config = dict(
    num_attention_heads=2,
    vocab_size=4096,
    hidden_act='swiglu',
    rope_fraction=0.75,
    qk_norm=True,
    parallel_block=False,
    learning_rate=0.00152,
    lr_head=0.00646,
    max_grad_norm=1.0,
)
MLP neurons of a small language model. Each row is named by its layer, matrix (gate and up: input weights; down: output weights) and neuron, and shows model dimensions 32-95. Each number is 128 + 24 x the weight over its row's rms, rounded and kept within 0 to 255. A neuron's up and down rows have the sign that makes its largest values positive.
After each neuron's rows, "fires on" lists the tokens most often at its 100 highest values on Wikipedia text that the model never trained on.

L8.gate517 [131 124  95 125 108 118  97 140 102  90 152 134 123 142 171 130  94 100  77 132 108  97 137 188 144  89 162 113  74 167 113 182 172 124 148 106 110 128 137 155 126 142 134 142  94 162 127 132 141 143 117 124 123 142 177 125 108  95 107 151 141 143 139 120]
L8.up517 [190 162 116 127 134 141 119 119 139 138 136 133 152 105 139 130  76 142 129 127 103 154 135 123 121 139 121 132 117 148 154 107 133 119 113 100 130 146 121 170 134 128 135  79 148 123 125 137 127 126 125 127 107 133 119  97 165 133  95 155 132 149 161 120]
L8.down517 [138 134 131 122 134  97 142  95 111 119 113 111 136 126 123 121  99 120 106 160 113 112 116 111 148  98 112 157 122 146 174 125 147 116 112 111 148 120 106 136 113 124  91 121  74 138 161 154 154 116 108 129 106 119 134 113 107 132 173 106 122 136 117 129]
fires on: " he", " He", "ill", "g", "ey"

L4.gate630 [115 177 138 152 115  93 153 114 108 145 174 145 117  98 118 108 118 169 148 139 144 109 113 102 176 126 152 141 122 148 143 107  95 113 116 107 159 158 124 131 138 110 115 109 135 158 112 163  79 130 138  67 162 143 104  89 155 139 137 122 123 143 154 123]
L4.up630 [ 96 169 150  85 124 105 131 120 149 159 125 144 123  96 126 149  91 137 100 121 131 111 149  83 170 174 154 101 104 124 136 138 124  97  79 147 180 148 110 192 171 129 137 118 158 118 177  85  97 119 173 120 134 125 108 108 182 100 128  99 119  76 134 154]
L4.down630 [112 110  84 188 180 145 127 108 153 125 148 138 107 107 120  98 185  91 141  93 147 129 134 114 136 144 102 120 157 159 113 189  99 121 131 134  94 116 152 147 124 115 169 146 122 166 164 124 162 121 129 100 118 125 107  98 129 122 160 128 128 183 147  79]
fires on: " n", " N", " of"

L8.gate630 [ 99 141 196 122 135 159 139 146 132 104 131 134 116 138 160 153 144  80  76 119 114 130 106 116 140 118 143 149 103 149 153 118 137 165 117 120 107 140 107 131 119 137 122 107 147  81 102 137  90 124 135 108 128 219 139 134 128 129 159 121 155 144 118 118]
L8.up630 [122 160 128 151 130 138 129 125 153 113 129 148 137 134 173 162 118  91  99 102 137 146 121 157  99 108 163 173 112 142 143 130 156 164 125 129 113 173 163 156 126  86 114 175 170  83 110 154 150 130 120 166 125 127 145  98 147  95 144 172 148 140 144 149]
L8.down630 [ 81 124 137 162 135 125  88 111 139 135 151 143  83 148 137 104 127 124 127 124 121 145 156 114 150 121 127 125 163 129 146 150 153 145 109 132 108 176 128 114 114 123  99 158 136 154 106 130 167  60 159 150 139 107 131 143  99 165 113 127 130 114 161 145]
fires on: " a", "op", " an", " |", "ctor", ":"

L5.gate463 [ 95 157 156 173 115 170 134 106 155 143  79 118 116  58 150 128 113 155 146 127 168 100 125 117 117 182 142 167 104 146 116 124 137 129 126 132 176 132 103  82 156 135 154 102 137 170 152 130 108 148 112  79 131 107 129 145 177  98 153  82 145 106  97 101]
L5.up463 [119 116  95 169 101 159 144 109 171 142 153 127 104 130 117 142 151 144 114 142 109 109 121  98 133 156 118 159  85 123 116 151 113 169  86 132 136 113 121  90 176 133 112 159  95 159 178 149 119 138 138 124 118  70  91 131 137 144 149 109 151 110 110  97]
L5.down463 [108 138 124 156 183 173 133 126 167 164 114 171  88  93 126 158 172 139 121  74 106 100 117  91 132 124 102 140  97 145  82 152 149  87  95 162 126 129 122  87 118 167 117 140 111 115 192 134 131 112 114 132 137 126 133 136 122 151 196 137 145 103 146  86]
fires on: " n", " N"

L8.gate505 [143 176 107 119 152 142 147 135 153 118  47 120 125 107 166 151 175 141 139 140 138 113 107 102  89 109  88 139 131  97 118 128 145 150 137 148 142  82 111 146 120 176 133 108 157 164 107 146 122  95 112 157 160 158 108 162 157 121 125 117 162 124 107 134]
L8.up505 [ 86 144  90 190  94 159 111 148 157 111 103 119 123 140  83 157 118 167 122 123 153 130 149 101 158 123 159 134 118 144 141 144 141 104 143 173  91 173 149 155 113 117 108 147 147 124 148 129 118 181 109 112  87  71 108  95 144 120 123 114 117 115 152  98]
L8.down505 [114 136 125 131 124 158 107 145  93 155 147 164 160 156 123 126 124 100  91 144 131 130 130 113 156 111 108 119 120 169 129 152 128 119 126 153 130  98 130 135 128 146 119 141 159 149  95  91 128  97  90 107 106 151 120 132 116 117 117  95 101 165  98 132]
fires on: "o", "an", "e", "ant", "in"

L8.gate311 [127 136 164 140  97 140 143 139 121  99 142 117 136 124 114  92 118 108 103 117 147 115  79 107 167 127 119 142 163 151 123 138 104 159 132 131 141 137 133  82 120 116 121 123 103 145 143 129 153 107 166  97 139 167 101  78 113 112 119 118 156 151 143 127]
L8.up311 [125 139 140 170 153 108 128  92 171 116 157 126 134 102 148 176 154 132 164 129 118 101 143 122 108  87 126 158 121 119 116 119  84 121 115 171 116 151 138 122 123 145 145 153 112 115 133 129  93 108 130 163 104 105  88 139  87  93 123 134 110 152 109 109]
L8.down311 [146 161 126 152 133 108 103  91 139 111 131 109 123 125 132 128 159 114  98 118 151 118  92 129 136  87 142 123 155 127 110 102 135 136 102 159 153 138 113 106 172  99 101 119 115 104 112 144 128 113 147 148 125 130 165 147  90 132 119 100 114 120 169 131]
fires on: " a", " only", " \"", " an"

L10.gate307 [134 161 149 111 124 127 107 106 155 132 107 125 131 124 111 171 103 135 125 145 163 119  78 130 120 120 112 155 126 175 150 139 117 132 131 169 157 111 113 118  92 128 109 104 137 137 139 103 134 107 126  72 106 159  83 152 135 148 126  96 128 158 183 123]
L10.up307 [166 137 165 175 119 115 120 142 135 145 125 132 116 200 119  95 157 132 133 159 134 103 134 106 133  86 133 128 146 141 144 171 177 158 115 129 120 147 101 158 169  81 116 115 109 116 123 135 132 158 146 149 100 105 141 115 136 136 121 117 170 105 173 147]
L10.down307 [120 132 155  96 129 111 134 153 160  82 144 139  86 136 132 151 158 162 100  87 129 144 178 108 128 122 130  67 139 119 151 102 128 146 185 183 138 147 134  67 104 134  97 166  76 140 159 126  94 127 136 112 108 153 130 116  93 121 122 158  98 159 188 100]
fires on: " "

L5.gate697 [105 110 101 146 116 176 126 171 103 173 105 164 186 139 110 119 105 157 118 128  98 128 104 133 155 155 121 127 166 172 123 140  84 116 137 131 165  97 133 137 113 119 147  97 104 158 167 119 113 105  95  92 126 137 134 140 124 115  88  92 140 137 136 152]
L5.up697 [103 115 124 144 179 149 154 179 111 130  79 132 136 148 108 122  98 120 103 117 107 172 112 179 147 160 120  99 154 117 114 140 146 104 100 173 144 121 126  96  84 119 134  94 102 163 142 168 135 108  91 119 106 137 121 147 122 127  98  86 126 165 142 173]
L5.down697 [123  84 113  79 132 145 141 149 127 125 120 151 115 118 115 119 128 148 134  76 146 154 141 139 118 102  72  72 139 119 128 157 119 109 109 167 144  90  99 135  99 125 130 123 104 174 165 133 149 120 124 140 114 137 144 108 119 125  94 104  96 146 141 142]
fires on: "R", " R", "N", "-R"

L4.gate159 [117  94 135 134 113 141 149 135  96 123  97 133 187 168 130 189 134 146 140 119 125 146 142 156 161 128 177 130 164 170 118 162 130 178 133 108 114 150 106  85 106 131 131 130 123 136 114 147 125 147 162 126 123  79 149  91 182 101 122 123  95 104 157 125]
L4.up159 [132 121 143 144 163 120 113 122 118 148 141 142  99 153 137 114 129 157 133 142 116 132 104 138  95 121 129 127 156 130 122 106 140 106 131 116 140 108 103 118 141 133 165 181 126 134 129 168  93 152 133 167  87 148 122 136 122 159 165 114 129 141 153 109]
L4.down159 [148 141 110  98 140  93 113 100 158 108 138 100 153 135 108 157 129 136 107  97 130 131 126 136  93 124 111 157 143 127 135 131 128 103  78 123 149 120 117 111 157 145  78 131  69 115 148 125 143 139 144 107 124 150 129 112 128 127  78 147 131 126 177 146]
fires on: " med", " end", " Uk", " add", " Inf"

L5.gate78 [137 100 134 117 106 134 158 149 116 146 136  94 163 113 130 132 144 157 121 120 134 160 157 133 170  97  95 177 125 145 107 151 139 156 164 101  91 112 106 125 110 107 132 135 119 147 171 122 115 126 182 135 156 145 101 156 124 103 101 148  70 114 111 158]
L5.up78 [108 159 160 141  93 161 131 108 119 123 160 106 136 121 159 149 105 142 163 104  83 150 132 101 141  90 130 113 108 163 107 128 130 102 119 160 131 128  85  96 125 114 162  85 120 112 133 141 132 116 102 108 115 151 112 116  99 121 111 118 110 130 124 128]
L5.down78 [168 105  96 122 193 116 128 149  98 105 151 123 164 180 113 146 163  92 109 115 154 111 168 153 121 142  83 114 111 150 138  97 114 138 133 151 102 137 114 103 137 131 166 162  99 118 151 138 112  98 163  92 124 121 148 149 108  91 139 111 121 141 132 139]
fires on: " music", " med", "v", "en", " var", " media"

L8.gate28 [105 113 125  88 118 169 123 125 155 150 119 155 143 114  89 186  96 118 141 147 158 104 114 120 141  99 114 140 175  91 149 116 136 151 148 119 109 153 143 143 118 112 151  98 133 158 120 106 175 108 123 145 138 102  97 146 137 147 129 159 129 133 103 139]
L8.up28 [133 133 117 133 127 122 132 161  85 108 161 148  71 148 119 155 130 110 145 146 120  98  95 133 139  96 147 117 147 121  73 133 140 111 152 137 146 142 119 145 120 171 128 122 150 145 134  74 179 164 124 162  91 176  53 121 117 142  73 174 111 143 134 117]
L8.down28 [136 153 101  86 131 119 171 120 106 148 152 117  76 126  77 128 150 125 105  93 117 132 112 106 151 105  90 143 143  88 130 103 119 119 109 165 132 203 154 178 134  98 167 150  98 141 137 152 131 134 119 140 109 165 111 169 117 155 153 135 111 143 136 146]
fires on: "re", "b", "ro", "ow", "n", "z"

L9.gate559 [154 146 129  99 144  86 105 126 131 126 131 149 158 139 190 165 151 157 113 133 172  91 120 114  82 125 135 123 113 186 138 127 111 129 142 150 136  73 127 120 119 165 154 141 126 165 103 139 120  93 123 119 138 119 142 196 156 107 110 130  98 139 127 107]
L9.up559 [147 147  90 129 131  95 117 126 132 141 132 151 149 173 110 114 147 129 129 149 137 175 108 139 112 137 118  99  92 173 155 146 127 113  95 136 152  96  88 158 116 115  97 129 136 177 119 121 133  88 153 138 132 114 114 121  75 105 113 119 124 124 141 132]
L9.down559 [124 156 137 116 152 169 132 134 149 109 133  94 108 135 143 131 188 168 189 106 136 117 116  97 129 131  89 124  96 108 105 110 125 109 145 163 124 101  80  83 125 132 127 163 126 144 114 122 157 126 105 149 130 101 135 141 104 164 120 144 159 138 122 116]
fires on: "\n", ".\n", "2", "8", " ", "3"

L9.gate74 [101 118 135 116 170 146 134 172 115 149 120 112  86 115 133 119  65 137 149 133 156 114 132 122 151  96 157 107 145 143 117 115  88 147 119 119 140 149 138 152 110 100 135 130 119 172 121 147 110  93 108  92 150 163 100 116 152 119 100 129 123 159 101 141]
L9.up74 [132  88 141 131 114 114 141 130 107 135 119 122 175 142  95 139 111 118 128 150 104 143 120 133 122 124 168 131 113 108 118 145  78 131 129 128 158 148 113 148 136  78 125  86 157 154 150 151 164 141  95 166  91  91 128 152 141 115 110 137 126 164 159 120]
L9.down74 [ 91 139 102 129 151 108 168 165 145 119 100 136 149 107  86 150 142 171 135 149 114 124  82 126 149 141 139 126 151 135 101 106  77 147 119 161 127  95 128 147 152 144 152 119 137 171  96 100 169 100 156 119 111 159  70 143 134 144  80 118 111 146  79 142]
fires on: "R", " for", " earn", " lik", "H", " R"

L5.gate360 [143 107 155 169 124  99 153 132 112 118 142 187 155 155 136 114 115 167 122  78 127 115 155 147 145  94 105 110 137 117 115 124 112 124 142 152  70  93 144 121 116 121  61 149 161 149 102 107 161  86 102 146 101 121 132 164 131 150 119  79 112 135 116 148]
L5.up360 [128 169 101 134 162 146 157 151  58 138 122 112 168 117 114 111 130  90  98 140 115 129 150 121 166 156 153 118  76 110 150 103 112 122 149  75  74 120 134 132 131 140 101 113 172 194 124 140 137 134 121 162 136 119 153 104 167 132  92 156 152 141 104 140]
L5.down360 [ 96 131 146 132 107 140 121 151 132 153 145 115 123 162 141 131 119 127 114  88 101  75 144 178 105 117 117 123 113 147 125 108 166 127 137 126 147 128 125 134 100 151 147 129 117 129 133 101 151  87 110 123  86 151 104 114 147 124 161  68 118 147 130 156]
fires on: " final", " round", " second", " third", "ard", "inal"

L4.gate56 [102  68 130 171 128 121 102 148 115 128 149 127 170 144 129  80 145 133 116 110 114 134 168 121 169 169 115 113  94 144 137 104 126 156  93 133  92 122 141 104 111  82 135 167 159 178 171 144 112 100 126 106 159  74 113 167  98 105 128 134 142 142 149 122]
L4.up56 [101 124 140 156 140 131 119 134 124 134 125 122  97 112 111 134 115 147 157 123 149 162 109 124 119 115 150 147 101  89 101 150 160 105 137 124  99 148 126 159 136 115  90 129 100 115  94 143 151  95 168 110  75  96 125 134 124 169 184 152 162 115 169 109]
L4.down56 [152 106 128 110 164 121  89 129 149 102 131 127 122 139 179 136 125 132 137 152 137 139 107 159 110 120 188 138 130 145  91 117 153  99 139 127 165 102  89 123 144  82  93 144 109 110 158 127 110 136 117 115  71 140 145 181 114 141 158 126 128 124 121 111]
fires on: " b"

L8.gate228 [130 144  78 122 138 123 123  93 133 133 127 116 138 140 136 149 122 117 185 161 105  86 146 122 166 118 147 110 134 107 170 140 115 137 114  99 105 117 111  98 110 125 138 125 135 156 111 162 131 126 112 130 116 128 147 147 127 140 103 120  93  93 158 158]
L8.up228 [155 158 136 118 143 122 114 131 156 172  94 165 145 139 123 124 178 110 142 128 137 138  85 154 126 115 102 138  84 128 130  92 173  94 123 133 105 163 135 148 134 110 150 122 136 102 123 108 139  82  92 147 156 156 144  97 124 157 152 133 114 104 127  84]
L8.down228 [131 116  84 152 136 170 142  87 103 156 146 117 165 163 118  88 171 140 136 161  95 129  95 156 111 164 108 102 104 101 107 128 125 119 170  98 118 128 107 107 124 154 132 152 130 153 151 146 113 117 124 108 138 121 148 120 130 136 142 132 151  86 204 134]
fires on: " E", " e", " ra", "E"

L11.gate672 [138 152 133 159 165 143 122 184 135 154 119 148 145 102 176 172 113 120 132 140  47 115 101 135 123 140 100 141  72 105 152 142 129 124 133 130  98 117 104 137 150 102 105 114 125 104  91 112 155 107  99  84 138  99 114  87 132 115 131 132 102  93  87 123]
L11.up672 [123 141 115 154 158 139 119 184 130 133 106 123 170 130 115 160 123 191 120 144 132 118 130 110 108 129 126  98 132 112 105 114 143 115 130 143 134 104 109 145 140 143 111 125 167 127  94 140 164 138 160  83 126  86 163 113 105 131 102 102 146 144 126  62]
L11.down672 [161  84 153 135 148 122 196 147 124 140 150 114 152 146 119 115 137  90 114 114 138  85 171 122  81 137 162  89 109 120 110 106  98 166 131 140 102 102 125 136 184 166 101 178 134 154 112 101 131 142 123 120 149 114 112 174 141 135 139 125  93 109 124 139]
fires on: " ag", "oc", " Ant", " prov", " Cat", " sc"

L10.gate306 [111 158 149 106 134 157 164 133 165 115 140 146 167 125 128 132 138  98 117 150 114  86 106  99 121 102 123 105 136 164 112 169 121 128 123 142 102 136 130  81 133 101 108 153 173 118 153 109 148 139  93 132 115  90 110  99 111 130  94 174 142  89  98  94]
L10.up306 [138 135 113 102  80 121 120 133 140  94 130 107 146 123 121 157  89 159 136 151 127 102 149 147 145 117 135  89 155 130 101 149 133 107 166 139 126 101 128 116 121 141 134 146 168 153 108 137 115 119 162 141  71 111  77 128 143 154 142 158 151 131 107 111]
L10.down306 [141 128 121  99 144 139 114 103 104 118 151 166  90  95 106 120 122 132 142 110 144 128 126  96 109  97 155 148 138 148 124  97  81  88 137 130 127 117 127 128 155 111 126 121 119 131 136 115 144 125 130 143  98 119 127 177 143 145 134  75 122 142  96 122]
fires on: ")", "le", " —", "f", "umb", "y"

L4.gate186 [105 148  99 110 163 129 125 134 143 122 171 149 163  89 131 151 135  56 156 141 139 115 116 112 111 111 145 123 136 111 168 169 118 154 131 145 156 150  91 132 125 130  91 146 147 135 144 124  83 129  98 133 129 109 124 161 152 142 150  71 160 156 110 135]
L4.up186 [129 147 104 123 116 128  95  96 121 132  58 112 143 148 151 148 131 105  95 145 124  85  99 157 126 133 126 139 150  87 145 109 120 129  89 126 133 147  87  76 154 173 139 113 143 119 101 171  91 172 117 122 108 127 149  94 112 167 152 152 121  94  97 133]
L4.down186 [ 79 129 132 151 138 135 145  72 153 128 134 137 106 132 131 155 150 130 137 126  70 108 106 129 153 150 146 148 113 129 126 106 174 142 132 107 144  92 118 117 139 191 155 135 149  84 131 130 117 116 177 132 190 132 139 111 136 103 105 104 141 114 138 128]
fires on: "ur", "t"

L4.gate473 [137 113 161  98 126 120  71 133 131 115 139 123 140 110 144 125 158 102 153 109 125 161 111 127 130 101 120 105 148  95 148 134 118  97 157 114 167 124 114 109 113 119 129 139 156 133 142 118 117 100 126 162 113 103 135 110 135 105 155  75 123 157 145 137]
L4.up473 [111  87 111  97 140 160 103 111 126 169 132 144 152 135 123 127 113 131 103 162 147 144 119 155 116 121 148 117 142 128 116 131  98 149 114 128 173  94  74  90 120 167 147  89 126 130 101 145 104 151 125 165 140 127 134 141 161 152 126 102 102 114 142  94]
L4.down473 [132 133 158 138 125 121 121 129 120 108 157  87 130 170  89 194 111 145 126 139 146 134 145 162 126  86 174 140 138 104 142 110 161 160 114 102 149 139 110 168 113 143  89 129 123 126 146 115 119 118 185  92 158 138 158 157 133  78 121 105  93 116  78 109]
fires on: "q", "ur", "ut", "ip", " His", "en's"

L4.gate219 [130 101 145 126  97  76 138 143 140 129  94 118 127 133 112 129  66 129 122 121  74  95 122 146 130 143 140 134 127 118 109  69 156  91 127 153 138 153 120 106 127 151 107 132 139 115 168  96 187 105 105 154 131 133  96 121 130 186 112 126 160 145 101 122]
L4.up219 [141 146 158  90 103 121  83 132 128 171 104 167  83 131 116 146  97 118 116 176 128 144  93 118 147 147 128 125 133 115 140  97 125  96 120 143 122 122 153  60 127 131 155 156 174 130 145 121 162 131 111 133 118 117  88 110 188 165 131 170 117 131 158 128]
L4.down219 [121 142 104  87 158 122 138 117 131 135 178 134  84 113 128 128 122 122 163  95 158 149 141 142 169 165 112 114 140  69 107 120 111  95 100 102 115 121 160 161 101  98 111 140 139 114 134 125 133 172 118 148 148  87 104 101 108 129 148 149 129 132 125 115]
fires on: "ow", " know", " How", "b", " So", " Child"

L9.gate23 [ 79 100 117 129 127 103  88 155 139 124 139 111 176 136 139 102 130  99 137 121 108 110  96 120 156 122 119 138 140 116 141 149 131 141 104 126  92 136  84 176 102 101 154 122 161 114 144 131  79 147 166  62 104 125 134 132 124 160 155 120 123 137  96 131]
L9.up23 [ 91 110 105 124 162 164 127 189 102 147 143  90 119 132 186 116 124 115 127 174 122 141 164 111 136 122 141 130 140 118 148 154 167  95 145 151 144 102 105 111 124 140 114 121 141  88 112 175 117 119  88 166 107 109 130 124 133 126 113 188  94 104 175 115]
L9.down23 [116 115 124 142 144 144 109 146 148 148 156 113 130 121 128  78 142 151  90 134 167 142 133 125 137 133 121 144 115 143 116 115 129 164 121 109 168 106  87 168 100  83 113 136 116 120 135 129 145 100 114 125  52 167 111 144  94 112 101 167 142  83  97  51]
fires on: " b", "b", "B", "-b", " B"

L4.gate616 [139 145 133 173 163 133  87 109 167 119 138 157 190 106 130 122 132 133 109 206 100 103 141 150 126 159 132 125 190 121 151 146 119 138  97 176 153 113 112  78 137 118 104 136 130 143 178 174 126 128 121 132 127 132 113 132 123 119 110 151 139 148 148 112]
L4.up616 [137 177 158  95 116 162 112 149 121 158 112 154 144  95 130 142 149 138 119 115 119 119 115 140 135 146 150 158 104 137 141 138  47 154 141 135 133 127 167 105 109 193 102 112 143 135 117 111  78 183 119 132 158 133 147 132 170 133 120 112  94 115 177  90]
L4.down616 [160 141 127 133 142 123 109 100 131 125 166 142 123 123 125 146 125 132 136 143 131 128 111  85 119 163 128 157 137 131 144 104  95 144 100 128 143 103  99 102 124 175 103 127 128 143 110 143 140 185 126 142 168 118 154 160 159  85 146  98 127 120 138 115]
fires on: "ur"

L4.gate226 [100 139 105 133 187 127 104 127 140 143 136 157 104 113 130 148 166 146 128 154 119 153 122 159 127 151 121 137 125 126 138 155 145 107 183 105 124 165  91 161 127 137 130 172 120 103 152 152 105 140 117 109 140 111 141 137 166 125 132 125 137 136 113 124]
L4.up226 [128 141 122 166 156 104 116 180 101 103 167 160 105 125 114 136 129 144 140 152  89 139 160 151 155 142 126 134 149 105 146 104 137 130 167 135  91  98  95  96 134 133 123 148 149 133 160 128 143 152 134  99 132 131 163 107 147 147 116 127 119  66 115 135]
L4.down226 [102 124 119 121 171 125 136 133  99 129 105 135  96 118 114 169 115 132 150 127 131 143 169 128 147 180 128  67 131 113 129 106  87  94 150 103 134  87 114 131 132 104 119 145 134 160 135 120 101 110 138 124  77  97 129 127 155 104 166 118 107 109 137 130]
fires on: " pro", " Pro", " pol", "Pro"

L8.gate214 [128  82 131 127 133 123 114 135  85  80 121 147 119 130 131 113  82 126 168 139 104 131 107 126 106 115 157 164 148 124 143 131  94 134 107  87 148  69 108 106 116 139 102 132 126 141 115 168 116 133 143 104 154 126 149 145 121 128 145 141 153  99 167 114]
L8.up214 [ 72 139 147 181 124 138  91 140 122 134  71 114 146 114 176 167  92  89 147 137 121 151 143 171  91 113 159 123 128 138 138 131 116 106 140 129 130 150  85 107 151  85 158 133 116 171 144 125  87 117 142 122 119 138 155 119 177 136 103 116 169 126 144 120]
L8.down214 [ 97 109  97 134 147 105 133 152 131 143 149 140 140 163 121  95 166  86 150 141 141 134 110 136 138  81 159 123 163 116 159 143 112 151 122 107 143 125  92 112 144 154 103  92  98 147 152 165 100 128 149 123 172 153 109 132 125 122 120  96 116 140 148 123]
fires on: "ur", "ri", " cent", "ra", "f", "ar"

L9.gate693 [133 142 126 178 178 125 126 153  86 155  96 120  97 126 146 142 153 156  86 108 140 115 156 116 132  94 163 151 112 113 126 139 122 114 131 135 112 132 175 135 137 105 140 105 156 138 142 121 171 139  90  92 139 140 158  84 166 150 161 111 173 132 114 139]
L9.up693 [168 139  86 188 136  94 184 154 134 145 116 106 105 124 104  96 116 131 120 114  95 123 113  79 118 126 103 136 121  61 138 107 134 150 126 129  98 143 171 151 116 125 135 138 136 155 110 138 134  98 128 154 128  76 172 153  69 170  80 161 136 112  84 136]
L9.down693 [174 150 117 159 117 122 125  88 115 111 129 133  70 133 163 108  70 126 107 125 112 100 133 135 140 116 133 101 109 151 161 147 118 181 221 131 148 124 131 153  93 159 153 120 131 153  99 114 118 124 139 121 118 124 156 138 113 153 128 108  94 108  97 148]
fires on: "u", " of", " hig", "in", "ie", " more"

L6.gate406 [104 164  90 131 172 152 132  93 129 159 105 172 147 186 132 130 147 175  94 174 128 108 122 101 155  95 151 108 165  76 111 148 132 134 159 147 128 122 111 110 102 139 144 132 128 148 106 137 100 127 119 122 120 126 114 127 180 101 153 126 104 111 137 112]
L6.up406 [ 95  95 106 103 129 112 150 156 138 133 155 107 128 142 129 125 137 132 157 153 172  66 172 133 153  96 153 125 134  87 124 177 150 111 160 129 139 136 152 112 158 118 142  84 128 150 151 128  87 152  91 137 118 145  72 128 194 110 131 133 147 138  96 109]
L6.down406 [114 101 136 112 116 122 136 119 109 116 115 144  94 191 123 150 128 168 123 121 147 102 108  96 114 119 129 123 168 118 133 111 140 133 119 145  68  95 123 179 128  99 151 126 160 153 174 155 106 148  77 128 118 154 119 126 103 123 143 108  59 165 119 105]
fires on: "al", " Re", "als", "le"

L11.gate487 [111 135 127 169 129 152  95 129 101 158 158 163 151 102 149 147 117 145  99  99 158 133 154 132 128 134 144 181 113 137 131 165 163 133 154 118 154 134 123 108 112 124 110 140 150 154  80 128  91 104 136 132 128 118 143 138 126 115 116 122 107 112  91 139]
L11.up487 [130  79 129 189 137 121 117 120 102  81 158 155 159 123  89 108 135 140 121  89 137 148 138 152 136  93 161 184 117 149 147 130 106 149 120 143 131 119 131 101 128 131 119 146 124 142 151 112 116 142 148 142 114 140 107 147  79 136 101 130 103  97 103 112]
L11.down487 [148 121 139 128 115  82 129 137 113 112 111 140 111  99 191  85 117 131 115 122 123 119 134 164 133 113 114 143 112 109 156 125 149  93 104 114 171 140 140 122 146 142 139 149 113 128 149 156 134 148 115 126 142 137 202 136 110 117 121 129 139 150 126 143]
fires on: " U", "′", " ", "°", "\n", " ("

L6.gate367 [169 144 103 111 131 145 133 146 117 148  58 162 119 114 141 131 161 156 102 152  83 126 141 138 135  88 151 163 112 105 130  98 131 185 120 114 118 117 148 108 127 125 113 167 182 168 148 158 121 136 104 104 125 128 133 117 121 128 132  74 132 151 105 148]
L6.up367 [111 128 111 168  99 121 140 106  91 104 117 117 127 129 112 143 146 146 116 120 128 104 164  98 148 148 138 140 110 172 137 122 178 104 125 137 106 130 118 156 171 100 140 120  92 132 122 133 116 120  90 101 123 107 116 100 130 140 108 106 103 155 123 169]
L6.down367 [155 116  84 123  70 134 159  98 142  90 123  81 103 165  54  80  97  99 123 166 134 139 116 109 132 166  90 146 147 148 158 137 169 122 143 166 100 129 120 131 131  90 160 144  99 135 131 153 129 156 121 151 137 110 108 144 121 177  87 101 110 185 111 138]
fires on: "ust", "an", "ess", "ian", "e"

L6.gate251 [108 140 121 157 166 151 142 169 104 155 113 107 166 134 155 144 127 125 124 155 127 115 127 144 140 141 158 151 136 117 118 161 145 133 122 156 145  90  99 125 148 142 134 109 169 109 176 162  51 169 100 131 127 135 126  96 157 123 132 113 160 116 108 135]
L6.up251 [140 131 119 144 136 120 123 124 126 142 131  93 154 101 158 121 133 126 104 135 115 113 104 188 157 144 128  98 147 115 153 154 123 161 143 134 175  86  82 115 154 112 120 153 158 112 124 143  76 145  92 100 122 115 162  92 134 100 151 127 143 116 116 161]
L6.down251 [159  91 124 106 134 132  75 128 176 102 104 109 125 145 132 104 156 111 103 105 143 121  92 125 151 142 124 107 104 128  99 143 136 120 112 109 128 145 131 122 130  81 142 166 125 120 142 126 134 108 145  98 130 139  91 148 104 120 143 112  86 100 136 139]
fires on: "ox", "D", "ell", "ales", "ings", "ro"

L5.gate30 [175 141 153 154 126 119 137 164 102 124 127 143 131 133 116 148 123 137 134 153 127 136 136 134 143 128 199 157  78 164 136 155 124 103 121 124 144 139 158 119 156 136 132 148 144 116 142 116 113  93 130 135 163 101 136 115 169  84 146 104  75 146 121 162]
L5.up30 [ 83 130 131  89 106 140 115 120 161 164  78 115  91 125 130 140 154 139 105 124 110 132 106  96  93 137 128 153 124 111 145 145 140 161  98 129 122 103 112 125 144 111 126  86 137 156 114 101 147 169 138 126  94 137 124 116 112 151 123 173 127 154  81 131]
L5.down30 [126 134 143 147 103 151 113 100 162 166 125 100 133 111 139 147 116 113 101 128 127 157 102 149 136 158 149 147 139 141  92 105  94 129 119 133 140  96 118 137 159 135 139 131  97 160 136 115 107 152 106 160 115 116  75 131 159 137  89 134 133 122  99 160]
fires on: " acc", " t", " hand", "ouch", " che", "ipp"

L11.gate140 [116 122 151 149 169 112 145 154 140 154 120 147 133 111 110 103 182 124 118  98 134 122 157 156 149 121  86 116 119 168 135 136 163 118 121 171 133  96 141 156 120 132 124 115 111 151 136 169  92 120 174  87 143 124  91  77 140 157 123 124 121 104 102 113]
L11.up140 [103 129 130 172 161  88  85 191 149 107 120 176  94 121 130 105 137 124 133 122  92 107 137 140 115 148 154 148 118 124 141 157 118 107 121 154 155 134 106  98 123 105 106 136 143 129 143 150 106 175 112 123 169 125 118 117 150 112 126 179 119  99 153 155]
L11.down140 [ 99 166 161 131 164 153 112 169 117 122  89 188 109 135  94 107 138 126 118 156 137 121 118 108 130 155 144 129 107 138 111 114 164 131 113 193 130 115 136 123 116 172 128 182  99 134 121 122  89 103 119 133 104 120 155 125 137 128 117 168 121 135 150 134]
fires on: " inter", " de", " non", "ti", " pro", " Pro"